From a checkpoint of a small transformer trained on Wikipedia.
Architecture: LayerNorm before each block, rotary positions, no biases in attention or MLP, normalized queries and keys.
MLP neurons of a small language model. Each row is named by its layer, matrix (up: input weights; down: output weights) and neuron, and shows model dimensions 0-191. Each number is 128 + 24 x the weight over its row's rms, rounded and kept within 0 to 255. Numbers have three digits each.
Before each neuron's rows, "fires on" lists the tokens most often at its 100 highest values on Wikipedia text that the model never trained on. A number after a token or word is its count.

fires on: "." 38, "–" 13, "—" 7, "\"" 7, "," 7, "'" 6
L5.up267:083103117127102098128074139114131140111127140175113158094164157149135126138140157133088109124151149123108130126112125153158138143120140130131099106123119130072135124106120092114152119148108133145144127069144131107138161122111097128122116105099124129147134113119139144120087107152129119187102156120107123135109162068104141129102107041139055133141112164114126066118113100104142135129133146133083088114155131100143141130103140174155102140105146145123107135119092131156084115129124114152105128069130139113108152141154118127116043110098160129146139138109126186084142082132103146137
L5.down267:159139152133100172175106102158168126139148092144117141069111106147134147100141152136118172128148177086123088089128147155107143151111167123127129125115119144140138122139100152165146119111101138119130128115096158147144133129152121109117161146097107108204093080141137093102180132082141135127137153111133105151142141151104144104137119169106108114101101107092192140105137126111102069110099102074088109145108110132116140145130154147113137118133128129156098107099119132082136132115169108134145137082129107140117145124137121103113149137123120158133098115073120118136124185155144165114

fires on: " a" 19, "0" 13, " his" 10, "2" 8, "a" 5, "M" 5
L5.up324:158150156137131136139116147110095132117134145123093144062142165099107121174178124153151114135119132129124172125156123173108144111140125140151149088132139147136108123129117167113160122175132119119137154144114124132106161124145106142099089164144143184155155116103117092121144140139091102133120131094142133124095132084142138094116127115091102139107116133163114117123109147153102117089149127137113109128105143095129139111096099105104138165116165143119132133116114180121110114152150087100153110155115133119158136209143159118140077104144117131094129113118101101135153147143185123123
L5.down324:118097094097168135086126086109118133151163091148121163130123060136161156130107188091135125150087121116164122146118169084144104129158113145140116147133125121145175130106103101095150140124114180124159114155112108123160128162117175115152138105098110143123100154101150130143129126120139126156161156138125114133142126153123095138163132135119110128187144121130152124117164126181133111099125136178117101138166128147119104095121134178136129098111114145103107126100098122127145144100101149111126140145187114085066119094121100101111117128120123106180157176122118133133148073111098116160

fires on: " of" 30, " is" 26, "," 8, " to" 4
L5.up1392:141174144108131121159138125124102116105137148129158152148110140130103087130157139113164137128164134122104200122119126144127121134125138150148109115103099139123172137127114094193115086134111115096114130153152138095150157123080102147198134118124131113085158118106168156126102163137171121135083135141154136145109161109175136074128100136119120168098130111110127118110138120105149121127100152139118106098114143120142133144101102110152146181083144118119101131126158147126147101088108102108116136179166104147117122113082141145114128109153107104171140153101115108111119111154123147106
L5.down1392:123090135124092159125094160100138102085149101127123154088095129119148134110153151116115157108121139132116146077133079149155152151107123135133104168129116119151100093157138180129122149125104142164160102128135136117077114126130115123133126151152098141081120136170118170163174108147123144100127162150102151091123093123139103141135102115115101113114070127115162098107178132118101141159076142141158135136117106154129157122116171104149159120134133101136119093097121117095112143117108148111124153123149134120111130124116138111151155141093090113114102152144137092120098112125119154142

fires on: "2" 46, "3" 40, "1" 13
L5.up179:126119102099135094144131109122164094131111145099151126143141132137150078119099158150135099185142156190092131122142095086165149142128149114082082085199156131100108131172105151123144134115159119106122092137137094138163112143083178126119110100174132122137145103146128130100113087093108081137143107144111125160128162143157116116162135152118108118178092149124123131122169098107139126181123119129120102139187086119133087124130128187130142179159132136144118125127135101115123142101120100130161148105117150080124089139138174144089079092094129138115129134090116120125162129122104139135
L5.down179:105120156155098164122131167117108147141138104146131149126126226078122161122162103129109143096121087123167086119108120156091087116130137116136140144070115103149133146098133101191145131117140164184125154158139149145151096134150140125120139159106106144130109142118130142128131166131124143108121143161139153126149100122097143159098125105101141124137141147141122108134089155137128112083122150158127145122138152104136149118120134128137157089117131100132133108149111190164176120141112126130122109152171071149097148151094129072139148114147095132173123111156129164117084079101148130091

fires on: " " 36, "," 18, " the" 7, " (" 6
L5.up846:121104094145150124145104137121116080118142190110096103135070146134136106151167094143140116101170133164126156137153134128141133126110169108148086158154121118134123163141153135146124144114145136152104117173129086071102191117143176139135112140153142129185154090140143116142165145165163129115095138105128168125123114129124102136118103098123158103138120097118130107165128100124123177155116141175112083130100064078103122118143105192106178123168156137108143107130144152146131147107120079138144120148151130144136152148108161166118124152124146129143123193146128126116137109142125141102
L5.down846:157132117081082147122115111132146107116120103137117154125106079141121170159122144155123130140067102118127147151158083101135155136172127133164142165131125119090121110141128160144143141138146117089115163069130147147134130152142101158097180124126079163100127172121053143089068121134125144151131097107140155154172135107144147136121123157168093150101151162144190137124144177146147144114108122173141125123121164173157139104143131097172115141126160125116149130076135136130118140153099114160134112124109132161115103128154119119123152091097120134131145068116108164148120090114099139176

fires on: "0" 26, " not" 16, "1" 15, "2" 9
L5.up1244:094148101150087127134181126133178155074153138154134104163126160158129115175153152127125103151156120157111162118116138078151143131121127106118091110091129155132152156103099151149148146101116139139122076115101114138167125135118164116148158075114133131085147103112155154122130112138110109124138105138144127098056131149112174143065111149148145164108110150151110150095150144119132133122162143156110138098091053120109162122137131144089128132161109150105120133167120148116131134121138105120135102101134121097097100103134162095117105118126125132143136156139092156129114129131108147142
L5.down1244:115125171131147135132099121119143121128122140155154127095161106099111130118119109117134151122143149106131113116117115143096135142126123121118139164152121146143138129099155139110131097089134092145141158145150092172130111141149077133134110145113116099134134174111077133113121112147158133151150141115105133140151110102135126102166151152137151090141143129151166155128117098088088131095101116177131148113126184124154128135098125144186122125109156132118118135130157097111156145156081152097111145157122132130147115167122118153143153137127121124154131118122212126072133108143150132125

fires on: "," 47, " that" 13, " to" 11, " by" 6
L5.up1764:149093144122088169102135101139174127122117138123157110119134159111104125098141136144120104136141178136107117113106098117138127130095135080125111077137146139177106137111115156121119147141109099120115101121121116133174145101134160126122118145096153103140154127064162135132130109113151112145100130132143151133116119136127147115145159151124105149129101131117114136125153144153102122139134144125143161140072117149144158113111076097103122109097138110145152097142165125143127124120119129182129099125168099143130133123101125114152124125135105077142146157118112098131047127146176094155
L5.down1764:141139122137132088146133173119113089144117128109114151144122122143122207107133124144108148134113093127110145065101110147183174102125144127148119099131149159176129113139077144143117149102125120142160112130130132152124120113143165125129130112189162122122142117143122160143125125129115114157162119103136096126111089142109069160148146098124107152131118088111162154079142124133131056144126152085183110120120138136161183171087151150115147126138114153133143118133101157118129140130079190124188125148138155126088115137136133135152161120129120102125131105126122129103124137116141097133

fires on: " is" 31, " was" 23, " " 6, " not" 6, "0" 5, "3" 4
L5.up1356:108107179146116168084160129140144120119147120107178131093122180141106141122130108087093117122149153110142137137106132092121192126119142092127056138132146145159100158129079093109111101098156147148093115134128121120140131146124151105118120149118148100129123115100152176114123105140120087107122148136082133106120139113138147134131132139124102114124135175139101090099128140150107147108133156106139094107133136130118122144137133176165095093135139110153142144120098116100158102110118129108144145131108139144150142116146170166158121148176125131148107151106107138123133117152118067146
L5.down1356:133103097144149098130105107139109130148119106132109148121138087117100107164121137107171113123100119115171131147135154150144132142127166107106130129127111200128150101083138143138133139104101127148126142156122131135092167129142067129130145151148099094117118145150115105159132114177141101166091135089110149118153157137140119139122108129095135117114111150121114128121126139117146131144137164102112121118106190146135112107140107133083141121138104115064093098138088140110141133142079094109146147138113124141132126168093153114108105104140133124130157159113134108157106152112107120147

fires on: "." 33, " $" 16, " " 12, " #" 7, " £" 5, " of" 4
L5.up637:128117129108130115091088156120107111150122163133108156136105154119149128116133078101158084174161147178135112087140118142124178120129186113148122100114143133136109126089087108098144139096137126182150094153124114121123112143128140100141119083122142131131121091113167118106092097136122125169125128130123139125138122144124150090108167082126100101106130121109120112132153115126079135181128161118153146127118126095124143099143119162127075184107124123126173141143181163143111118116113095118101111166128073102106102174156127104131130140132147158160137171079114149124115094121137137179
L5.down637:139146145155101153112118124102107163143135152127078121078117166150144085101166101098153122144099129118095118073171147139121129121113146177157118130126109138143132148169100096138153122133110120165119130088172132125151130094139089085119061160156103110156083117139145125123116137139106143157122146111123109116133131103092187129105154161161100116133109120143177125129103104127087147157159148151168123134116134118143101133133187139141121106115144134105133124131117143105137139107140156099118096166094114100117106120158113136143177132154132109149101161113138110146172115061141109125

fires on: "0" 26, "1" 21, "2" 10, " Tel" 4
L5.up550:097150071116097130164143168134105151137139157107102139093104098157148148157154185145104126145173157169111154090153099078127140126125148132134107090178117144121086162090142123115099128108127126077122127107120123122141155103155127085131105096108149138081145125110186130132131107100150102126142145113148119122174108198128159130131108195116105124117097174142092123136148168169149141175113130127119154086095154136126148096120119154146100148114138120159173140117112081157102127147112133167130109129142118110122097121163146126179094108113090089128153130100136157131156114135130159149
L5.down550:131104137138160147119132098126106092134146100126174131150149152097105120079145079087141151112084118110125144159092167132098130144122120137116128150121119135151133105105109121157127159149123128154144129129099123132132135154120131112120145138108108129153119161129094112128135150095117137116090133140110127160094145147122148158113087104129165133123158131130166147146147109117127154095121099097115118102136137165156108101091146158127101133128117143097128119118146135130120161118103116095170136130154139159110105175129143081105129100143141117157111111078139124109129139128118086108

fires on: "1" 26, "0" 24, "2" 9, "8" 4
L5.up3:143141140076106149111123111130140102061135132104119137105149121146145081165147155121102112140176082137072134114138142144123117134174143108128136139144157115120145121122132139144118120142109124152075111158101104046139116157119093110132092162141114111144122172125121134076147089112149133125134139124147152130128139122127164076160172082143110108092148138137124117106129117104080160157163131171137145134131122118101094080119114090151106102170172132145134118157090131152169139156102105073094111165104130102080115143145180089134099112086119140119134152111122133159119109133182136113
L5.down3:157121117124129110084132116122125109152139201095108136127133118166142140118106135122083120150104153167127140132116119122100145101176115137121117126129093110131133067094128138154130091157110126142124155122138165165143133109109074120132175108091109104107190102165147162169117097096166147086081106081141088117145105128121137158128125097132153156158135123145122117147143090161172121124128093134088132183130145150099141146125117156155155142120158142134122111135116132102104172146126115143141170121144156134115127117125116163128135137143135193125176152114146182099127101151083134149

fires on: "," 52, " and" 11, " by" 6, " of" 6, " with" 4
L5.up96:158111116119181153132134123107163114121142174088131136106167151124160130135172135134106082106176151117108172118151112124169095115111134120124116090096144143080100183114116142152141119096134136101126120159167097105115171156147103110093121153111126122153145119102136092118150136123126165152098127127142125126130141137097119144129136118099142086142123125126095129130134114120094130132114124161092113092142103089145155158096101145178126123145154143140124143127178101173133139132158055150103128111177135122131110153127169099114094130128109105140124156117120128105136122171171126116
L5.down96:111158124107090139132115145144151145094110113095103161111112118137120125095108142097069093142130104126136149139126167132147155132157170153085139163190140126133141091145141121126126110130137136176132105095069094137133174142141114125120150152137120147168107092168154133140165111124128143118107148121111108115093114128153127148153077132129147090077112107164099085114164133136142115171113107134145095125091131111109097180097137117142107142122135162134102121101120110132137070125118118138120114129125121165140116156166149136126161135141121071105132109144145102107132114113098074175

fires on: "9" 42, "0" 21, "8" 8, "2" 8, "1" 7, "3" 5
L5.up1075:140134129123114096134128146120141114147116142138151104135115112109149092183149129124121150106119147153105195113145133104163109132133150116139164108074148156147140097093109093151160105143144135158139119122101126119081134133101129147168120135114146127094162140105130109081118109129126122140122182128100145115153120126116213136152122127137123101148099158154118135123202119155140157142102114120123131143114105108086089145125118139091177104102153135125191111118086149177166099150139112121110099148153115114116118086145140085099077121148108103152136160130151128093104116147080142114
L5.down1075:134147143107155136146153101128128141104137068115135144121155100175120149126120104135115127164123080121137107137116111086142121146143154120105176119112123191105128117206104145120124085114151098166130127116137111119095139150151090122137173136131107095142122154121120110139114123130134097149170127161096108174105136171164108136126112114112111166106106152129150145094097119146118095086122114106133140139157122135110166153161147146144084111135155066119112144113099130135144131125165157168130138133124106135141107135108123148112146070120136115126084105117148122136105138131131145129

fires on: "," 67, " that" 9, " is" 7, " his" 5, " was" 4
L5.up591:122139136145144116121119152131102118120155138160096127147142160129112131126162128097158122152147120144124137107139124159148104123086190161118125090100112125098121141164135154149151120123067155127091111126075137143111133131144167128108134111107110125129155119131120100141121130089120166131119125137139140105120137174188121136121116126120126130151097127159125068094158159141123142101091101157093117110132132154201144163112110113126117144120117127139096163092192118114131133148159101130110124099162132139142118103118119160117113133092132135098096127131112141153087130116097102126
L5.down591:096154123140083114107119122165158112149083114103148135135077101145105122120107107149141106144108141131118095134155155133110110165130117112098157134165096138131143131134150122116136154135161091077132117101111092129143133132112106074125125125071109137134148157107140151108138136151146095140098092059164118159124128130070112085126137152108172134091161133140092160161134138142130133173157145151123147150137152155101128110144121115081117159134113104129163135137091146136132136153120134125101115180087114126157106158132117122121134098092132127146118136111193131130136122149156151131

fires on: "8" 32, "9" 22, "7" 20, "6" 10, " and" 5, "5" 4
L5.up399:128146118150114132123130169136116129107128128157120118141157150121111110121138116167166158143153098135114199100169162136141124174128117114107098102129126155139168131120178158150120150121127117171135131133136135113137123095102147177147129097142112141106148150118104147153131119150202191118135125159120138118168157135158156116163121131150157136124124156141092123144125109103132151149120127194109130147122139116143107111146129108139138133092130120096144145133173162161110137153158124126127127115142115119142130173125140118145074170100134115142158102117160145112095133161108082102
L5.down399:165121113125136120116116086132142122103109130128161117153111073168108129115138152120116137106076132129110109150136111121128123116174127138115125125166120130091092149193119111088127127094127158110111114121127146115137136134109164090127113141143127132108136126110134090133116144115124129119171082146124153117139110163078112153141138113146128078130107137168111106122151135142129111100115110059155110120139115140132110149138138143097094114102145106132109128121103085133193165115164133115157144105150144132129125124151122128115173110128108127142071161146161097137120134116133114114

fires on: "2" 20, "0" 15, "1" 12, "8" 9, "4" 7, "7" 6
L5.up303:136120104130141122127113137174125128100143102145181154098162152132108096112197129125114103120116107172169130089178091077127162149097155095157120108133099121105094112141115186133154089110130123148193099138118135150131143102155168137174104076134103130128123130111159171104134137125139095103125139134104133135134154175125146141158133123153105133111117116190122087146121099126100130127131150111136123106136130136103139143129121136129161150150154115091155089106140151098090150093120137148175104168146124114107095138159172143125129124096148102122144088120147115134136129158101174153
L5.down303:146144156126111151142108131127144139141126151113132091111096169101085119083128147111145123144178143121123163136132081178111095101110131125130131160162157157162137118106160112088161158094105109109140129097140089113137167111118095166139199123098154149098164092138151121161172127148134117139120171062132141105133120070084154155129140112102171115085111125091090143134088166077146161157127093163147124114118156096131123100158155104147126145110128157137125131122086141161092109159142165094089164136083129113137130152142092109157129127152118119142150120115170134156105128112160119106

fires on: ":" 41, " of" 11, "." 8, "-" 8, " was" 7, " were" 6
L5.up1878:139123131135114151084131103085142089141096107148150146111079169077135101106107168135157117121146151121126137120158109160117125108093176108137077111093172168157136164140128122134117193083154077097178114147153071105138130164102124141141117114127168137131124125123162146101121116171111126145139157131107177138114106124099156150126132134114160127131105143136090121144093127084130131175171107119134129108100140114127138115105166135129122172147153135110146144138126106117150161126101093126165110147126122095162081094124154143168122125114089128123130148143123103140126142113149127124
L5.down1878:173131154221128176139138123098116128157128140119146086113104156121123101111160133129136138122144073129155101163139148137146095101145071142101156125076156160128134174136114128145102169138144099133142103140128105119149070144177131104107132070127125130109101131161117123125128138122102112123117159179118123140143089105163146132110122114148102134152093134139097136127114104107130149139144147162135158134092138133129104091164156161125127114099088138087177078132111127137115114095154089173132134126114092107136120128116087107128078144147178140153162139103146126165135116110128152124

fires on: "2" 20, " of" 12, "for" 11, ";" 10, "9" 7, "1" 7
L5.up1844:148134127173129139124136188116089127106108147138171148175117126127162112146121143113137083152156140186144165125106113168148145132093159150136107112113126086147153137151121120164149110161102105077144099120115145077131123132116120128141086074145116152111132120095129142123108125102137135164116149147156144133126112122175150128089149078106118192110140120131124120137118116137144106150117148142157142069140163145136136131120122113111105131139167134129132066115157123098101103112151109126102130129176123161129169124144158124097120104133165137130120136095096141124137108150158112148
L5.down1844:106120151139125099131177120104122138148157108173120122110122132164128191084139114144149123103150127168107132091146155175097133138123111137139082165114106104123060077105114115121117109140144174084107144137119124133108134114149134154131163128097147148096141116148138122119148131156134166169122138147141113099144140174134090093117087138119131114115113108148167089125108167105109126072138099091134133155128134119099159169103117119113138150150126130141113152117114130134134123135124133121129145127119136116125116169119130146121140136096089113149115135119131145125102139160107102182

fires on: "," 37, " for" 17, ":" 10, " –" 5, " -" 4, " of" 4
L5.up951:163117113120102116095102176160114127136122175121111106159120121153120123098143148118130097136135136110102153106131099094109106141143115152152164145161163169147134137152109079159120092133100145168143131138112117081142152156129104147156142166131090146138161100102168160123097116143124126142121115148072148162103155126159099136122138094115127153101100146133147122142150154106131121103104111118086104160079099104115138139109113149176119132128207137139131138166112116149125095133121132136103138140138185110090116105141117103129092143145128114138116118124099108142113148126126129183
L5.down951:100139095158144136127122183089111090128158126152123162141113164163136154131135113096136114137137120150104106161152141114113161134150118133138115116108121103104122117134103100081098110110079120108108105098129152092132108125131162098154106109155146119117127177126116152101126151125133136142088134132151132141089129128091070130109158129127124108125126132106233124137173143126118125134148126173152132107136126153113136109152150120117136161135118142115121123112163152100119160157161129146146148111101108167152157155084083096097163138089138149122109134111157104146137094152156157093

fires on: "1" 79, "," 6, "7" 4
L5.up166:101122161114123170082100153124103103106099155143120119155147152116154137150106085118162110132123117161154106119105068102102136079145092116097129136098130100106114138141153142123153138172131115139132154094116095096128135149127178129137149145138159138146111140119130105146142124085076146171135114089121126142113126156130111141105123119106122126110168154149129125103146075132118142133105149148087160127159119118185105100121111133128130113121146188099124141144146116147091170145118120127105158125115136106120144119079169140092131107093152107113161122108120148149126098129152143154
L5.down166:126152106097137102143150133146109113161111159131151142120159125123154143102137135160106113126140113109104175125108164122137124162078100107136126142159105176094105096153115109115133124161089164117082145124132126132142166144146103120117103114125087135097146151103119139128081102138170136093084152118119143134109130110139164128120093155162127099136116093115152087077147140160147098158124107123129134115069170113109122121137125113144144147108117101168104130142121096099126122088130108103141128115137128124128117135157138146125153119162150134150066095147132128113100151132154113152

fires on: "." 40, "4" 8, "2" 7, "5" 6, "0" 5
L5.up430:068166147159121129123178134118156128127149143076129137099175141167164098159136106118123113133111102202131139120127112117135147095088160108076117079127145088132138139151134113126121133137111116145142127167133072126131139065079138095167128087145141161087126140109141149099138086164104107154149161119127183171113144117122149129122152138149126108131116141159120129121150107115158149161110147120146095123126119104126130101088143154131117141178136121078118168131126127121166112122082098173124144175142142083143105125098117116116133128118159139106172153137198123166122140136134097119
L5.down430:107108169157127062149080149118094163099154097115138081108165098101127160109173148161111088115120122113123132129174116183132125105110114135113074146089130148161158116144112127071154133115119171100108133037112129155145137153162118143090135120144146128126134137105150124143145125121121121113155091113111145137126159122121119144152144142068112106153107152114083126092120135122107146077095112121127149145137134164122145095142133093134138125116105113112136140171101117118098158159132124090156168158100126163116104158147143162122131133109079121161085130124131154125148107124138159137

fires on: "4" 16, "'" 15, "5" 11, "m" 10, "," 6
L5.up1791:134106140075119143090129126165110111118120150134127106110113173118115100101115120129122126176168154082120145139115137170200158118084177134145085106116096132122134142107143072142088074122130139154135084112143115108110144117145122151117153113115112109120107117108140106110138104128106099138108133163134126123148149087117178117110147110143103140125083136113074157134098162120131105103134157165106136132144147070149147107116123142116112182162118089106192156138128153144095138175147131139138106113150120081173137099160129152126099147117124106103132163163114124108112086132083093150
L5.down1791:148153120145146131087111136175163120118144091141105115088112123165144170151137060099130150152090115120142106114129089137096119107149137103111144082159116120152157118141145124134160168104116122117136132104077127149130155124140129098120141118108156098169127164085149101131126105147128126093168162118168121145156127118174139159128125113122112095104160113170111123146168129127149122127144113093165110103119184159137119105155111128151101114109087084106149132113111123143123128133109148098105098143119148147085119093134103140118155119135136108115153137151179137108145143149131116119

fires on: "6" 29, "7" 19, "5" 9, "1" 8, "4" 5
L5.up1012:084118150158112130136130136115117130123120140137089140117127193083112097126150155108126075153147129122124154080175114167155155175111116084134143119113100141159101150091111112156110132127145109137169087182117115111127121164133090121162097105102133150107142099093127110100133072117140121154120189125169111099140142137160188156141152158119125094139140142145102132138116106053166161133099127136147111113114131124123125125094120139143153147118116159125136099148139111167153135104096125171140147127138151163159095139140122135138109126117142160132147147125137163120106124136123096144
L5.down1012:140152142096158138137138120132175143131156170134128109145088122111148154133155158168097125099150089120108122123139109114152149153141119139093148116124154184088145139144174115119142128112093136111141125120144136100157135145131097085120133139139129133136125131134125063115129142114082122155167064136131132162127133136132071113118131094153087118148113134131129153094165131150089114136126123137108121122142116131095121150143126137114068091091107083165071140133092121114132136137140169123124154152148141126141137145123110087127156092110113101126088084114129058101160135136123143129

fires on: " from" 18, " and" 15, " of" 14, "," 7, " to" 7, ";" 6
L5.up177:096168202130140133147093142163148098154128109131120138136141134119170102111155144113129126116151087119126128121111066124160130127113142122145135123151134148110136117147113105134131141105139098107147100115081097101136085122094128113140105089137157151133154128130126139125163122116136130176129139102111142132107183169168122153121173131096119155099135160122120127135146153115140118125089162117159128123175112154126136121136140181155102144126153096140123130113135082119141055112187144095149128172129135078138097121133153137106126128125142089191104128112139137143121137135141167091
L5.down177:158097093166150125119132069102090148106124147162101152121122103189107141125161127117165151124130124144091099124150183100104114115133147139111084161158125101136145093117083149156159113120126156120095131090134125115072141145103136157185139115142124112089109155128160077124122147144126118168165077125142137150156108122138123098136100082158143149124133106134132128071175140145114116127124128096096132139124116134150132097132090168109130125115100147155114132157106159142106108133119062155150121119134122151097153095117122138123127137106119144100120137138109110137156127159141102111

fires on: "." 56, " and" 12, " of" 10
L5.up2:096111143112140130056143155135134111102137119123146147102142124136156129165120141087153125099161136137129122144088129129108151132130179102143151144153159140136151147186130100138090122070121156162083125105113087082124129141100116116077120124130152113110140131153133135127118120112161120147111113105130166120164169127157117105146147105161158118136134083144128154108172113091077107207134113121097103131089115125120114124132108151110130143143132122124158062145171115138135125152096138126127111115124171113159090112138135122132104112189131089143150141122077129138124090135121113126
L5.down2:117085142102077104168118108124137079186122100134122101159111158141145112114131165151154156127097136133135103096143151133133093143109125145106102159125115145141139140103085117112150082160124105172170142134117125118154132121174118109156057152136095074122127171120127111133117135146133134131138113130120110174156154162097103138142144090124138166140063153092129154116101116140163131096127105141180119173126145105152138095112143158096140129111129095122131120135121161142123126120121083140120111126110127129104141127149154153149114136136114165151119123140134146104141076087108128117

fires on: "1" 28, " from" 14, " of" 10, "," 8, " Jr" 5, " " 4
L5.up1887:123126121129131126132121118155106121135153126127137099134110181137157142158139088137155123112139181158114116110106097130113108095143105150161132120126114100115110151173068164121118179130092145117099108154140123099107135095156178127186138136135125131165105128143158103146098106106126129166139161137113136104154150096140121118097155105173074150147131131126148128142153089137109125167071085187088101118110095170133129140119135172133138143122102117129118140150118143151118170151105130144134136146163145086158094130083161146089095144110125112122155153114136093143119096105100122154
L5.down1887:136156134142171121158162151125130136105166135078123101151142106129116141081117151140148166131126134136138132138112147138162128149154139125135111170139128147121114099143137086098140137129203110129139108082091128111169111126149092198106112132144134123093096108136125121121157123141128149149106091129103114149123142138100084147088143134144124108156136134107184152131132170112143158111123118135159164143142163069091122079159133125131084082102167111146155102094104113128134124088119151125123094112116114167118099146170124139142125072093148116138107096141092135075097147139117105113

fires on: "9" 23, "8" 11, " or" 9, " in" 9, "7" 8, " of" 8
L5.up725:135154145152113088095084150124144168120115107113109155188166090130104112093157139128122084133149104146101160117102150127109135122130145057106131076098084112146119135121137109131162115104142105151109101145157068091143117120108132152179136145169136119090099118145146153122151102127128146129121093144123132177165142134163164138153098103122126103143164101143095140136134100098107143132098172179138101148145124135124136152114152159139123138114129120133173107097146104137088102124116167130107091146138081094137131133138157151131124122103156126121132101129125163133135148096154133098
L5.down725:163114138065129149142178085124136111113148141144151093117146136132168163116191127107135119132118121133132084117149109084128111153107163200127099139105164149127166093154147150118086145136104103126119144101116135127119125151139155176135146128120157127141166113151102155126096152118120136124146157125127151098095138116095100149161118119115143140103103157111161132137146121131128114079168111095146119086153087157113104100146128098111125139125151153119117126128091105125156163159101067091154170107121187131133087142136102103114139117153107111109102173108151092135122127190116107132

fires on: "-" 22, "." 17, " that" 13, " in" 10, "'" 9, " of" 4
L5.up1401:128138144115125118123132145157155090133128164109126138130086112072139155144112139129134149119140150089138124146142105154156151131136164091127113103107138127149114106130147164117164133128114122145165110144131155118101135134160108122126120132095117170098157073121130090136082115112183136152143156092120118144168138105149095105126117109119124124157161131152110111139176156098094137142140127115106148143114091120104086123131136134144104176103175084112088114120130174134123119120142089131125138144145165096127103164140129096125116149095141125145110106130119176135100127112098153129
L5.down1401:125163122120100130097170144111113109134132107110141107125075178101137100144118084111153093112124123143105111092131129126100133140145089099115136137140075105164107128164140120126146126131112113147111107132090077138114134156119182129099102116104158092137076151139098094138140116121104180123121122123165179114126134134122156154141134100129148082127138155134114092087112114112121128159108139120154154137122094148192132115142122155173130159136143158103129091168141138157164120134132135099115106137140126158171134097138085152131130138129117144168075128103144173128139090113172097138

fires on: " it" 28, " would" 11, " was" 10, " him" 6, " be" 5, " is" 4
L5.up1316:150095107168116159095122113148092115152096123175115154093093103132119151143103127124098130196173172138130149080108146163155099138094154129108085082122170126123079140160098108100120117131099131123127118155129132106133140117124139099101125141102146150142138122118155122105152122126148106082120138096139172137134103107116136138160158132170055108161162188129110121081123166153113172112138140110172142116141104081134141150101108159172122100106156130132123148091153091115120075119118130132170122117145121137111150152150152152109114118139134137134127156113085119114084109144095149122
L5.down1316:123142137134140075181120103119126136100133156147093112095140133128139101108147142145169129121102117155137127182130121092171128148123115083113130113129090155100136126081123153153143134111115137131165119182157141153124140096129111101136156143135099108108130133098164157168124136152139116147090122124142093129152133071137119082120111133064133180162127087103079117157176095098133120144129077144122133106104154127096101140122125101105163124149126108106127144133110107146105165147166102125123138131116117098177142125120162111107129139118141104131116153156152173163138122092194115105

fires on: " by" 23, " for" 19, " of" 11, " and" 10, " -" 8, "0" 5
L5.up912:145135120128157113160149158106115106135146095112158103110125092136149147146169116117116090135134144146106143122126116102111134118123113125112140117111121111128137169152117167178105147101085104118161159141130117102143119062130125093126110161131164129170125057118153101155136150129156159100103162143112125126131161127146110128088112133091053138132136170162165096104124150144122168129125081122119091125087109109132121133145094143142173114118156079130171137150120168151115108130124163110153130160163180158135114099104113128136117118153154131156118117104099101111078159144123119133
L5.down912:096120157152101133119149141146113150088149131140101146106121181139145102075108141135120164106088118137104158144116158143140138123175139149151123117175142137142146084145147095128146151129126136162167094131143142148128144134121148108127082121161133085051103142120102135105117149163118112118124076155132117126111123118099098122121167134170141127124098083117119136149161045092117124189107141143141116116180132137133174127123141128139126117131132152170112093132154117136145113131108110150118128123090066111118113170145131154112155124106106129108139144140155130127134116128151162131

fires on: "7" 37, "6" 21, "3" 9, "4" 8, "5" 8, "8" 8
L5.up1152:125110147109169162109108106118097114089128095122127116088133166125058118147117131131136123199125143130144142111164148131097101123160147108158144106157130120137145111113113107154159151107140104124169140116105135148141110135128135153124163104084127142142102137127118168164111125071136130129117100157098148131132124080144163107166136109165106144127130104110115105101161163114135125130091086196074129142134096081132151126121094120083108101124165145155139120110110150129109104129094123143128097148119094120160128143137151101108098150117102142157150117110168141111063115143122148151
L5.down1152:127136120152093108123130112142091172161176121134169201177123126139153127102116069123097091114080120095098093087099109080135161116094192165111133153137131149112116152088123120127121107119122097115152120122131112098094131151161119115137117167148140111104125154125135060107119082110119150122134150144154117125130151162132146129185130105116130087132161110135175117136113129150099113119106116094168102119113185145134103121144137122152133135097119083113157108114148147107145142089124132119147095113134115102119110162120096088137116156116083167110117122154190102127181146125146130163

fires on: "," 33, "–" 9, "0" 6, " N" 5, " for" 5
L5.up920:145131102118090181158133140120133128105143126109117144108138141120151126137171075153090106101142141132140124126132109134088124095128118116106148136121150135077120155106153121126137103129068136098095140141117054112070111135102113120114133169125148100095134114106124116158107105148113090165113136104117131172156171133135126169167148110093151135108086152168125093142122121154118162108104163151115138136104107165083082149124112142114142140123125135089160097112103139184068139089171062136105150104161117124132118160177130127137093121122129119157124113166124112112137117096129117144
L5.down920:129097112165110128097126102132134133159105114133120127134120155101121103110108111101164128105145131136103136152107130131141122163134133157127132150136136129148126115127112192158134131126103147140156125129116180065152170118138120119122146113124102115123119120142166139085131122166117158127088120090169114104123139110132130093160095099185128135128150090081099151116156131082116146143102082173119076130140130111123187133150121156124109149175139148141104134092165081056141111120112145127133126167078118161133129092129149126150125114117148123151140130107117102171114088102081171105